Weights of a small GPT-style language model, trained from scratch on English Wikipedia: 9 layers.
MLP neurons of a small language model. Each row is named by its layer, matrix (up: input weights; down: output weights) and neuron, and shows model dimensions 32-159. Each number is 500 + 25 x the weight over its row's rms, rounded and kept within 0 to 999. Numbers have three digits each.
Before each neuron's rows, "fires before" lists the tokens most often just after its 100 highest values on Wikipedia text that the model never trained on.

fires before: "d", "v", "g", "f"
L2.up201:500435524492483508488519476507484504524453512511471468473515528553483488507518455519494514529510485492507510456498488542463523504491518475522478444485494490478518455526495474469525544518470567514507495487502502492528475518484472501488461470523522471502481498508524566532495513498496531499484511480518487452491526487510500520489459505493494499492496510493560493491501495488520466568536
L2.down201:474490456528513493508497476516468460544515508497488535468510504505536526504510543523517491464490467486490505468498534474514514503482523497495505501511513511443490479502493520490479478444472496518528557523480492515559483525541482490467501502527476459448517542514526472471502496526490533485485559476440486508494514500484538473545503508494532522523532507490530508502486527452495497475479

fires before: "ust", "b", "p", "al", "a"
L3.up381:507507491524507476527467511473516507513548498506509526480474525491560525484493461486486530530545495463511503490514512521441511551482552500518522501533471497511483481461525526488509530474521467497507481503503462481473509474495502519485521486533442506512488509513504481545485498497447530479487494485490478481541514452473492513479512520470477467526482486494508544505473511499525492474482
L3.down381:508538510507507507503514477467478455489495467461521531503562517488492473496493504512501540537482476493525512507522459522515502463464462527477474452480474554529500477526482470510522478526456532501485474466541521482487494512482522520494506445463507476478474501492536533513520539522529542499468493512470478537503510519459522512538503506506483505493492479463495482495498495508486504540480

fires before: "i", "er", "ion", "a", "b", "ard"
L2.up392:507440537488525484536512516483464503527497511485471505508530488546496477484475473505544521531511461516522520482511504500487481509499491494537528519527473505486495482498516487506532494521487535502470540481490521431450468570517520512487457499479533545539489495529495528517492507463507473558446532499494521482512525516492466511464511475492467487461469508511516536470463492513525475492494
L2.down392:480511507503526483440516486494495496506511504498524478508545511520510504480453452488525481466519522542513516530524559503503526513535512526498520513505488464466508475480469509494526520566549496487472545535498488478476507509500493540509464451471485461526482493507549482494474512450505481528491509520464501477488514455504509533468513473505495457478484504501494462511438460457507481478464

fires before: "ut", "le", "l", "ers", "ing"
L3.up69:518502491502446506496450483549473466477504505466504475499464503475480486514480518521482492504513526486488461422520532536504539505477500459484502501518480474498502535475481547476464508534537481534441468508507506485496502548509521516509500480493560446497513490510502481494504512522469512529491536525469520478534492460467482551496511452495506524525485435444506525485523504509483476485513
L3.down69:517528484520487485502485521494520506568544519465520536486495503510495480502502524483493484475510504519531523510569506509469464500492506429506522520468508510530507536462497496486476522493522547502464532468476446500511469483494519530508507500501472481498491490501499526518534523540497458495475494488528508512504542469516461465505481463460545558498517527543510534490478528436506501509551

fires before: "ates", "ing", "ations"
L2.up77:488504499538473499494499503496484530473488519474462497492530518483526534503527502476537482509526522486505529494499504480503540491413537455539513440523454518510482531522484506499535489467510466514508501489486470456476512493536525530487489461513517469471471484461478497488508457523480496443476459521462496525486510514521467466449489515446481510504516482495459550484491548486503498525508
L2.down77:453547521506508499524479481470518487495494558477505479514475488536489503480492525456500490481465515503512513524500520474470473489487542510508495514493508471526483512468516441490519521558497484532500496498470504495480505569484523501484517512510511513492471481490481494514523468482486476511479487496483542483475532510489501520502528513463517487496498492513426533541510525475487516509536

fires before: "n", "u", "-", "e"
L2.up451:520500545546531478466491521533500490473458503470485504504521496477458502463503510493515561524493516552475467487526476496465505491532505513520485502484466554535484521517496484502499533502487503503504475515521506510515508493512492480505510518530502530519524466514475515495466536506506518485549465477524496470540487513539490519513471476491516454502490512503506495499499439538484489545480
L2.down451:533519483501475474536482502519529492527450511487525483501478464470546539512523472470530527516516495462505507459483509510524480513472509471543520475513473517476509504508506536531514475538546489500521527479466489510508497438496489511442561516532547504504472513507519462499480504513534487535491506489486486461504501496490500504504482479544475497556489530535492500504470492514546535509512

fires before: "y", "ent", "ing", "a", "on", "c"
L2.up503:485472477468473519536516515517509454498479459516477515505547526488516501475479455487536509512477507462470540475514486538522548552470514527472467490507517516518491512480471488500493563448487543485531514517506514521447516499456502506504516473505510491519491499519485504521551489487505520539476485499506539525550453523494490525470511516462509487501508499504533521495490496524472519461518
L2.down503:513502482456500511474483533488463503492480533415476501476538505510510454519459496538495564521489485470466502478502523443486513505521537505505535491507498557511502518448538529509495558468510566477482529471476533503484497482503541520533505484515485504479499491500452472500486528494525511519475483482458489539495503481543539486506503496450483517491466524509519520497515499471493529506478

fires before: "p", "t", "amp", "per", "c", "ce"
L3.up319:501494539425512496483516488491456468512463521489469504478490553518492483521489508497529470530460517519516518508479492509532509477491502477468538496465506502505469495468507504478502490493501485471492487481506541479507512527540506474544438517467523483445523519481537521494488501536492474497536539479511529487437509508488539512440527500494515559496495492487508534523456473482529536504539
L3.down319:502491514442509503462465482523521484506487506522477506491492546510504507534521499523499463502471470512556506494465489483530558489482496506496544524500517495482509526463527493506538497503482491505485512511495529494490495506487485454509484523476457454536515509467438508452502475508505496514540520472523548504518484507487527490468537474499440514521509547488539462544507494518543527475539

fires before: "d", "v", "g", "j", "per"
L3.up58:524485508482510504505475480509487498493478509484462473458532549531496458444503493536452531480460521482464492506484511496477481505539524508495471478492503524498474482479513466499511532464499488490528494484487544495544505500490487503496460518509497537453487523496515521517503535513511480518456493432502496465464542535489572498507489495528491495495503472464518527468484474515500499521484
L3.down58:523486477474481484525515488505546470482499503499484521464533475528528484495515528537484472514494528467446517487484554510488527543499521473510514441491505475530487516534549480492495510453457535492496494473514505499500476490518546486479476457561533482494526519568512485458525485507488520494506523525495490481475482472510531455517498542474514497491517501522509494503464535469480509498519

fires before: "ed", "ion", "ing", "ment", "s", "or"
L3.up229:502471500494483462495504531518574482452455515477503489517526523494523538528452470508511504503456525502483490454517492465490493472515503507529561478517504486525500563555485495523503512493490486539513520488489505501473493453508476468487503495457457522473471544504497479540465507536509517481469515521496510492519555501555470511491511520471509528522488444554462499474464507512500496489518
L3.down229:482516527506490508500511526492502462496505484532484472423523523505527476502505528546508466466522532557499533512479491581507466495479542508450515494490504486509491500481490475490497524491446514514465487463539494538537513479519530527543509545461493508437524461532507444496481454461471515507509525503476483459484467496544486503460511454487469505509494520532501489513508477525499541515483

fires before: " of", ",", "y", "i", "t", "\n\n"
L3.up682:470483486484524508467476514508511510489522494491452510510540524446527476506481443468494525483487540482492513495499533423473494548479515483486551506493502476536510496482470526529518463530482515500444516501511515540449460510534519490491501472520503472538497496494490534519508510481532485453434489509538496525497476497475490493527511511513491470470492510525462458539541483501513517522499
L3.down682:482485498508510529552468517507499523502498473530528476519493509506479539519495503485483444516498489475408526491468534502496466485531487504518511475495487484530434509522515504526487459468513481526511543495464504492526473520487496553514446488492483493484493477512471548506491495461503505489472491528519502522547503487525457508508490521471490546531487480516507548496515467554511510520512

fires before: "l", "ong", "-", "b"
L3.up284:485492481497435486487567497489510478539493489512477500514486485519490477462484463506506523509492496497557531518510528520483493535485488479525492507503504513510452468534461478524466467496494499530531510506501499546480506520500497507519470479534565518499475512534517535505486486496476502528516496518510489491444570470470470480472530518501499514493475489516481516485494480488518480505514
L3.down284:524528505472515534492487539504502488478498444493469482475497516492502500463496491538529489526544518489523507491512492488534501466499474482514527495491456528528477547465504494539508512502501514485514479544504523507490499523459507444466486456476503507472453460478516548538519467544487497524513526521467431499481532498510497529544505505513472462490485536519499463525519474472467515465495

fires before: "e", "a", "orn", "es", "ian"
L3.up303:486515520519511487474494521473521505482492479539506497436511498504514523504478479446498439495490464491479457523506484468460456529463519535501522552509511506497487466556491505502523487469504475459561521517463520517477546520454494545520494486501485484492457488464476527491474502522526495462558485510495518505512503512486475501516490470502484495483499505482493509504496529533520576522526
L3.down303:465486527549521475512516500472504492493529499537478508519454483495458505485498524518498526541498470523522496435507488535444471501528470536521512545470531514511453454505473470551477510486451479499458476453471514507511505513486492496501535504520513464509498505498491479561472489498496508519485520495492512493483534497532492513543473534515526498487492491534483480466515503476487465517460

fires before: "e", "ing", "ed", "em", "a", "u"
L3.up555:480492464521475487452473509513490510468488490485459516462503531468583534497526454452498476504504516528530452505482495520490531516562534515479492491466504515503485488487490491490487491503489497518510515508537470517501542485503535522511483538532504449503471522474506464503503554504518507495530503470524485484503492487512517538535478484435493500506473469484468530502561499526495497460532
L3.down555:511517470501530495517519486481486445528519510507524497509477516493470492515501476484516512503532487493488532511511511525480479479504512506494481537445500484525468511494492529507505538517501492503554525493506552546475523511516523469551562519467521541473529454521514485477514503448479466543533502495495458496485492439529467498491493458487503521477455495498483489507530487530551489524509

fires before: "l", "-", "ber", "p", "b"
L3.up403:554520505530454502505494463510482509496482462510499537509503492522500451484459509481501501528476474476541496515505524445488470498457498512524495504489487538522500539541471533485503448516510473517513503463487528484473499535532473507512512486508524513474524515514518505485519453440501492509472532507512516477463507482454464527476523513510533517474489506455505465538488459525467506525475
L3.down403:498486531462510505460503518484480516481498478563508508490534493520502474501467506472561509513520475490538495509505547484481492455501481528493517475495454493497478492465491542469497500492562457509543524507484538526495489475510509481461517487533477485464531467473483490525471501491474514493482520510502490507502524489491503521513495518553503498515495491503519460521457474519524515542467

fires before: "s", "c", "p", "all"
L3.up299:536460502475488529474528477480491517459508484475521520434524525501456495500485481491504514529516495492524475472465527520495465513508491504502532493511499471514481486489554498485479440492514475543499506510473511512516509475459516566521465512469485505469483493496538507570466515511527498485499500490504521501475511503569506519498540465497481521486511500464510474478509491511535480528507
L3.down299:527485502494491484505498481504510523502552515514509494514541504551468491482538517455522467538468473513503520492530464458491564497493513543492506484476478475486493539479513519503521493535472509471506467494557490507516474499494462532550481522521486509483485501480488511522467459539493493472492491541491475480498468534487507509484527523532498513499459537475513488520448504495510518479516

fires before: "er", "an", "ing", "v", "og", "on"
L3.up465:519535546542554467526481459542556518523497494543510508515483504501486459497496528516504512500477433481473559508484473473508484493538473462499460492487488525513528489516447517507499471485519480486494486506482485492508489516494505515521508466537545542498499448535531518517499497509494488487456488481464523505524506410515472513488496496503483501483489504502480533503465492515529494477514
L3.down465:488486509514450523493481474535469542545525530495470538510519465517484502455532518479515538544499462485499498505521548489487464496552515501471482512488505487529481521500515494470508501482521482529515518528519528502519463477450500517469469493515535501503511510480473469443476502473479507505462489511495530517511495543498484554492504475517479508502445506461496537516526531474464510501546

fires before: "==", "The", "A", "In", "===", "on"
L3.up301:519483524495485474561504460506478508459483542480530497441528512466490492510485478476550516505474476541535462551513442487511477476508478523566497450473504481492495469484440509478548516494444483510538512475486456523500535518506487549509508448500537495537473510512522522507503511526496469499520464496514517499521493486512510484535497508513505475497511515473477503459479517469494460525489
L3.down301:536482505469485510522468483481497504511491500523536481473535489533506516461470467497499491494547526478532478476509502497521515498488484480506541499504487504473488460494490525455509497505545556471484468511523481521494491503424523469503541485522501534474471511504480461486532492544491494519501486475500508527507507587506493475539485495520479487517487483525522483469456474515487512505506

fires before: "s", "p", "d", "se", "f"
L3.up136:533512471525448500472529515480488477468484535511528477462501526504498513484523508516516486520519506482512522515504506550486495501492508487442486495490493514501499500486500505455467520475507474489507519532512522510499479504510419509514498458487489501519525546498474493524520499510458495494506463490506504441532489530568495527489518473430502510519519502509544494509437525529512515513476
L3.down136:507507495512492499516497500471509473507511496538496538484521502515509537497493571477440528517487490515478558468510470486497534469493531512488494462485496488503491501498509517457499505470484492507499508504467526502544537491503496458558477479523456475490486506492512484520488474486510543499460511485434470519524482499443511448505510519568531486481481525508556524525506567497481465496494

fires before: "ed", "er", "ing", "en"
L3.up535:506502569484478549468508437506534522481533531500524534459529499527466481461495535509506554524535500463517519514444525502490484542516508436504496495492500518487523499540503476472477477524473501511483467514489525498492511470487454504538492530499519535448480437529492536527526536515490511514506448517514513470491453532526467497448499520508473506501503551504465514463480481493494493503501
L3.down535:485496445514470501506470538480472535486585518510483483428477491473537481507453500533481476486497496528529488518499512505490476507531522547510521493518520538485473511433494441472507513516535531489513497496520501527506493484512486520533526506507517522492519530520514477522507476485495503538461474526461486495519476487498507501463498523517483493522526514517524510514507491454505505492508

fires before: "n", "e", "en", "t", "id", "l"
L3.up656:506487495509517467496519519475488537491476507506533499465497478525494477517512472491525537499504494489521488521468451512529529494521549527480516479525519524510481505532443494493467447525509479518530448499472471475525496512467530483486493451482488477475494490499544484457486520521539493513490511487519521497474511529530537506513555505463443507464519468491505509539492540530497507543446
L3.down656:478507439448522511541488499518479503521482511466520486483514493529496502542529531478492500514446546477485493511464492517506445506542512487505441561517500511501477465485494501499468467511550538469502466480480515510502483514559487443483499518517497495504511479481490529497519515470491499434485495472508532473471554553467547545473498515461530445508513505535527553507526518481500482478504

fires before: "on", "ed", "e", "tern", "k"
L3.up343:505447507468502493472551497510506437516469497460506505443490533527481500460542486495498490497531483476484496504520491509492522518483505500498482463511472504493519508540526449447496475499522533498519485508509486508506515481520483504496471455498492524508464487496511511531469488461496486503464491466499504475528424529507551541506508529544495533529477533499513506470499445529499498454497
L3.down343:473499511507520538538505476573497501455509519477495535464481485501494490479483482554471501509486478513489447511528488511486501492443515502454491524509505490507484500445551502510535510490461535498495512508509492565494461498515504537472507525502451499495435526526515478444494449462474499502497503487484449547513477489549512525491505520500477533484460495530485476519502485483510490484474

fires before: "e", "a", "es", "ar", "on"
L2.up675:483512498511466473533500521479515520466445560523535501474468497544472521507490493455486445503487498488485496483485491499507502522469523487519508485554524491510495500536488568469484522510497478503518454475527501498470509528530491511493484504512501465473538475524505493499482486501482491493524507480549508462510471492482534495540456511494532497484495490503481478478468498527496484504552
L2.down675:467547482466463506449505509457528530502463483497521496559505505523557527478501529474533494499514481500533488533493485536509513507488498524506492479509503497485496498442492521513464530524493528504523519494505492456499525475478544518539523491540483483471490493423433530511493501479490467495476521492501482504509512489517517532461519506478446478516475487536541503539515524528493488470479

fires before: "y", "d", "on", "le", "op", ","
L3.up118:479496510463534475496531491481546483490510471476512463534476499474506501492490576510536475469528477486503497459520504473509482539461465501503460506504515505548482468528518480508497498470469486473494517482513462528501491514496516478548495477507534481521506498519518531517479440504520519515512497526469483469482485480521525546455535559444467538507480489493506492507501504499499563518529
L3.down118:478465525460498501496505502524494504495555533506527455504497443517486492504505521495467518517527504483503535522460525466517553502489495468464476490558482522531486491460509494534481495482504525491482485510508501501495470508493475502502460497541512475512501488492472483555488490472516490511483517511514478500502465496483495459485449501503490480489462498478568496518511456540500501562520

fires before: "s", "f", "st", "v"
L3.up296:491492488514527538484476495491518540485500497519483528502544540452502491469486466440453513480497511535488554517517498476521524526496513474481518485464540441521518483488539522538523490469488537494481497536493508487489470477511505492504450516514572476505467487491510507494514510484516505481475465488514503496495508493510478457501459458471526543486489491458470487494469528503539483556517
L3.down296:500513517503434539513473469482500492472491509502511528508519530512488514473484517495529478496502449514453483505499552505451555482504501482484493525485510522438536476494491509556481494444477484535518496500481520503471501496455472476463500496449509480487498510523478456525516523458464495524473519527516524520497499535537483468473493501523495508518486488515521534529482534499467555463493

fires before: "ar", "ation", "ed", "l", "a", "ent"
L2.up394:485490471492505467533531529518515473459489472525460470482503474516509494498489473525508509492491493533485492525527485507501536534509496490514487452468493518471493487502458484465492521485524497509485465490487499506479483493522515479506464522475552495498533549512497529507469521487522548551508483503534507443498500465496480458463503506502526498543514504529540480537515521481517501481508
L2.down394:516474514464539488453502540546498504505514519526522523475512468487511537517538516482533487479508485488526487539503505474461526460511463521499499441519517464520526521482526499510523497515532527450516517531457481514518519521476555531472532476463489506522494490484489448479475486457472522497504461495526474526513539515553509450525457502449493508499507515520493484511470518448477504509479

fires before: "d", "v", "g", "f", " C", "p"
L2.up365:535518518505504542504520485516488507508487509508506467516485540460490469508531497494495499557484481485474501485525529517472480532482474520513434475482491494476497476497483483505515481534450508521521477520497568475513507534495452507476475493493537468508490534515521528532510515495452518501499453476480503506511532472449499507487470507493507537465530490500512525464481493478481478566536
L2.down365:499502470528517479563497521508469466448519471482506506489487507514527509464519526465486521535482543492458502517477514462513512485515528471473473504509544492477493458515495504481493501433487505541482508477489505499535455558518529519491515503528467486504462521525483496501532471514508500493518524550468517484501491518514490452519516486476521505483483502520527505542493526496486492512507

fires before: "st", "tern", "f", "ter", "c", "s"
L3.up717:500470559480507524456476499509469484508486477487521478461514557514487528467512493490497478509468536514445495492492514539507504538475530485462490467470486479470495488500507516484533507476498490481539525455513529464483502511534533528537459557511490511527500488471490512519481526498479469498510475490517499493492491447489526518489536458528471536452521517507509486503457521505565489498468
L3.down717:481479478498504497505522516531501476505474504518503503533485471521535495497555498510470494509479535484494482514521470475523493456461538553493502481508470496479527538495505535522557503491496479522488507471494484505506502468465498475483470496496517476466484496439441493520534460498491515529527567517447512494471520554501486507493531486486489534543481500474509515513485568514518514458473

fires before: "ed", "e", "id", "i", "ing"
L3.up178:451519514462512559503500464533531473481508509494494497454521507505463500489502448484502472488470510483551481525500469485498526517505520507479465469497496526484502456522503456459504513485493486470521450508500487492523497473514478508525491499468496575459487490446487504502499548549468485512489513509494501491519500465502518494487509517486495495514497488479559549464539512516467450467518
L3.down178:469560487468505483529473521519464520526510512481529511486523423487503497507512476497471482500476476458539492523512467475514555488528492517484480500485490463534483514478485516487495508515497519490497496495475520493556507500484547496510521510475476471508541482527454477452493434498470496514506478463513467536499490498541484489508549531507491539469473505463501479453512531477482482489505

fires before: "s", "d", "ian", "c", "v", "ard"
L3.up420:465506497515482506482502529480472519493474558500491522521571537500472510526471529506515523501501492512533511532513476520518525517455546493504517515473519481524504481502490459509513508441500488512499516501524498489500522505517470480508460482554527495488542509486532462473451477502525476475499507500508504495522485500464515531482488494557550520462476522485463478505460510498507506507502
L3.down420:519494512496496515494475495518528469517511507485543493498477503486472497478503541477514464497482507491488455561507510501511518481497499509462485525496542514509442509462530478506511484481467494497521520512506452503537513462472498485515555513470498492496535497511492531472512525491446496539500477539491461536478507528493482477540469473511522509462530486528553519490477552504470516484527

fires before: "==", "In", "===", "The", "A", "D"
L3.up694:522473479519507463503485509476468508449492506493473491434505566488510512469526437541515492516498489535527517556492453499550470475443473482529491469513508498484503501492465539486492525485453507525547533479482468526527541524479454513487515501447508524525497503453498514482538470531528452484483513536503505500486480481477525455500551484488496494500502511462499508484489482506494492504480
L3.down694:487501500467500495527478515516504485485507475518545480447517500548512496457478492522494477552524523528499509485474547523511472520499501480521534487470476510496518496475516485471512499515522515515453479492529499546499470520448542438481521509475526498504510498539512482504504495511497489477520458470481499585519492505460512467528484491533463513486461477517526498522477499507486508498513

fires before: "\n", "s", "ic", ",", " and", "\n\n"
L3.up608:498476528524487446491502465490477514467499500496486506544450476518487484479506505464526449485507522490500489516479530455567520511542508491544511520514493503456512494507514517479465534512502481493520468513500493522459490491506510507508479465494490485472520529500511505534487463529506494481531472519515509532500483466457499510481497501432478497528490462490490496464485469514449495490519
L3.down608:522524529489518547476504468491505487516481501500458494496491489504504494513502492473513464443510509524548480552448460504515507529493511495517496465434548487473530533477511527497512485535464480534521464533497531477534494496509501469495516531483512496489480535535513494553536490479544485524468539468492482490490485519452517516514473488516462476509475495526466523504523524474521519499526

fires before: "m", "ub", "ass", "a", "b", "im"
L3.up141:517509542488505490461506510460484475452499456503474459505508512497500499512526464501467507444512488536536504482504462531504527531475522510457491499579506507524503495475508485509498494496532457485501521514468466504484505477502491499509514536520473483520465502465503519509496467489519482510489486506519510495507517514512527501487483448579548516480472503512487499455486478537480549498520
L3.down141:501527498542511501482487506501518484482524547466507487486551466488489514491523456515493564472514463508520482531513510517491468456523505504472512524495494466530488529515501440510482515496513483490506490484494524507485530537502512493467533522503502469519498513520532509474487470556513498522470461525493481513468530535515522540522460474484465503505531483520498413530488489484558484456473

fires before: "ed", "ut", "b", "ent", "es", "ing"
L2.up740:469474498522490465498461519496515465484558453513518464482488467473501437504475490513512518507532508496528534521465526530493506516475489474523497474548502483484504515454500511488454501500510482522481475523510491489461486456521507496475517512554482497485500483538511518516529483537534478535505502491496457511555484470468491484483517493437529480516531514524534555513540494523497473508516
L2.down740:474534440499562480491509480541528456497485518534508507487504526494514510483503485485471482494490470475527498489524500486492492501524481471479463528500529508528473476444513496481540490455469532515495491492495444504545496458482504497513512498469511538496488485523529509485505493485498510495479519525499492456537498464510491545489508522524533508539510478525513536482494489493504458525457

fires before: "ro", "w", "y", "le", "ab", "f"
L3.up92:536514508492470477484458476516505502466537500493522485474509494522459503494454502544453511527540483490440502493540532478465489488500529491544502485499463516483512515463499523505542543529498477527503508491479489467451491537521476516528492484514550500492505494487504493542490476561486514472484433518474533494534493516488477475466546459516481523518496538490523500506483484531471497532504
L3.down92:502481492477523516530509496559503503473531541490482462466553513489455470503496501504491497500502472519505479486561521503537493453490491509505477540473457489528464507488471545487477487485515500508500504501515556508499494546496466511502483516511505491507496513497496474504539504495510496501501472540472487501526494462502506539471485520507534434494508494531536511525502426515487481503527

fires before: "n", "st", "s", "f", "c"
L2.up94:515469483492538464528493518496520472485496525450515525535489478517487499471507513457486499546481505517504527528515510511516484552489484470522490493460456482476493484483493449475495479512471533508469503515500536490490509527513479460553514527508525484501519518479477533565519533509504488485512510469515517447504535492524483476507509484524509557459468488529496481498486525484512499514509
L2.down94:491444466494489502506489471469522485461467517514514509515510580478465502505489523511484511512516528513501497536529523517542538486492528512531487505467486493471497486526543523474495517476477479563494538476497457483469489510511486492513470499484519489487520479516468493503478517429426487494495497523524471522472483504521507464471495472552509496472479527521522508516480549516502511514467

fires before: "l", "th", "t", "ber", "ld"
L2.up155:509514497504493474540488504531499445511515487502483540521507491487490457508454478520499520543500504484527536524483499535475505492488503473507510536504512517478476471539489535475506479487544484475497488510500479504480480493495508465459484481520499523489477486514503456486513490493466493538460492491539515459468531504484487504487517484511488543436542500500535449505473483542433454521499
L2.down155:495481510502507514470481515492490549527511507511485507517513484489500502501477527472520484589531489457515510516501500500454504456493454486503485475486495490511521560477483492493495492518517512514505511522513514530516510409458501471497522465533477463464498543515478422488498506528483548491516488519481471518497513537519460504524485488516514508538490440492503481489478481486519505499487

fires before: "ic", "uc", "s", "al", "l", "it"
L3.up667:529504529500458489503503491494549489481460519523488448467511520491535487529467470524493519444508492478515506481501518549539484518532490512476453500473493489463514480466504503477515510501552486502443530419504478549532512512529511497495481426501517452552510529507523496508507510477476495502468465509469490468524513484446490512475499484532504525471493520501464494486504500488492481538495
L3.down667:510512483502512510484533458504578456526532501489492473447504522493518486497500507494514462502487488526479456523472510471491512502501462515498474527467556506538513504481491477498497519510512521533480518506529490528505491501478536508506515489515498426503505491525502502493521458474503501469493499433512485495531508531491527508514501526528527456495498490510512484498496536488478537531494

fires before: "il", "en", "th", "is", "t"
L3.up624:526463504492523466471528539496492456494507550495481527456507524480518512506524473465517510513472511452509493518491492491513492455517496486510532504494490492462493475512495510526463450504546513514516467454516513465492482480528497513532410486520504555517494468463451457518517487505522476484474489489532563500504519513458466492474518466476547488494530534510533533518515517527491472517539
L3.down624:528501513489494556502449465495496542492538495474500560497468486471470523498540517481547554489511547490525512494511468499506517537573507504539497508495507478481519474514499514520444474497511501483503506444505498473493509498557521463487495472507484499531491502481483547473484524563505511480483493466514500541499494522494513532494472550504490478495509503499480506536529494498490483510486

fires before: "n", "her", "l", "d", "u", "ast"
L3.up657:472488480479512484483523490520487506497530499488477467491526497543551485485538514478540512509461477481508498530558508440539500508551495501489503472462473516500490477524501495477522463484495528531488506507510486510514486501520517534519506521465484483534522499516473505547494499527496498457530503482569495471495499453493492503497514446492462496443493510516500491494496534517543556500457
L3.down657:499488500481531484524465559531494493499483518546482494501523486499529496497520472478498579479447461499498535467481492467481504513465490520469496448482459520463492519507495518522534471490500522504468527515507517528465493472486527452439546503441503466522472512494475465497481499496523498527493505496468494486504490505534529494512498533505488473517487485523464521514527488527500492493486

fires before: "t", "w", "ro", "ct", "o"
L3.up756:490449530470506454484449513501577538504501496517489506522493520479473478478508533470514510496449547500481524495481503510481482546536483524488499500485521487510496493476485501488478516541524514490491518464465477465459467551509481463470509516495501515505502499502526526503492507481473483504508461485457492507482468528483490474465522507464512500511484515483484484474510453537479445525502
L3.down756:463471525495511463515524531526487475494526478505484487510431541503525547549480520501486516468532502476464464470455448515470444465549517512485497475475517515521456512490423511457486513461501490483526487494493457507475519513481489537496493469481488503507538509487466526515519498532498536554532492487508519496498501465476512526506467483516545536493506471469505513504529490525513495509492

fires before: "o", "e", "t", "es"
L3.up317:474482460497494520476529545459580592506477455506476443468458511499510522501525501494510492499508538514510514462481515498542451511499504525453501468497492477510488481487464533519511487473530529504533521479474485533546515511486518526482497519522494494504495504480508505443512506497527474485485533522497496481510501492493450512508480518480496469479486476503511564493536512546507494473538
L3.down317:514547570512499492506539475502501488503476518497523489469464495503512481465491521480498536525492500492488506469511498501490524510449490513477498494467484510501463516510501502501471478559494505531543452527578485506489533495494538476531469526534526479489475522497484493488501550449474514502478509450529519499477467480476510477484474500493438501507472487529529500484503540553468534480480

fires before: "e", "at", "a", "al", "ed", "es"
L3.up418:513513521509491491538505571527504521468528524506479498505496485493506478464496504464525480489467501503482487475543435458536507541468514490521508486501528506498505483535467516445573526535494452462509480516496507510481519495498481532510521470505515480547493538496474499471542472522506493511514488551511548461540452543535483478521470452481497498493523489459468508500485483503487529487528
L3.down418:507501517511523499499487486499492502460488503487454506470530485461517532482458528499523497475529505483497461483493505557473485537492504533512501498524492500505495535479513500541466522528489516519487512494470544489497505515493520530487502511506497521476512442492497492576511541515500500517498487472553466465481534518501460471487471495510484486484511580509501529456538532482518515448460

fires before: "s", "t", "w", "p", "c", "n"
L3.up315:509515502471516504474501498490533465526471490489495474488536571515486472528494542527486480448517492485472541494497469494491474520483510469543507510484477511481534520504492509510541471486454465518488486506496476461518468488497488477504458482485507467502534556529438491486469442491478517487534528495503490465487514514536496495525501460491532525514482495506542488496504527482557497495501
L3.down315:460501481479533455491474512501446531538535463513510474489464460517512510501518506466473477460492497489484505484484457492476491500482483503522515493492516527504482495480515508484489491523497497507526521511498476488452546555492471465519533482470452460503513516504520499490509511536538515505540499504446474542501499517471517488468514513524505519506489504472472491508534471514527495510504

fires before: "l", "ong", "-"
L2.up765:483497488481542478512533461498493509541498468512480537525515488525477458456523462482504451498443520495513500531519528518492518502492524540470515523477525518488486540523434523535476486480539505549515496506500527509446557517520515501515475500519506524502526446542498541481515499458483464526467524479542497475487509476463491498476498513531539510485469515511535473501496466520431480509499
L2.down765:474519517509495534493479523493497516442496484533507503495520510492487494523477485481534483519530508501514515524525542545501522485520507497487499488482435491490554542453475519508517512547525508506567502494486477546495514482508522479454491467534473509458476508481469458511486503526466508502499493497497454530496541505537472510499487497507526461509518507509494466514494487494521481513459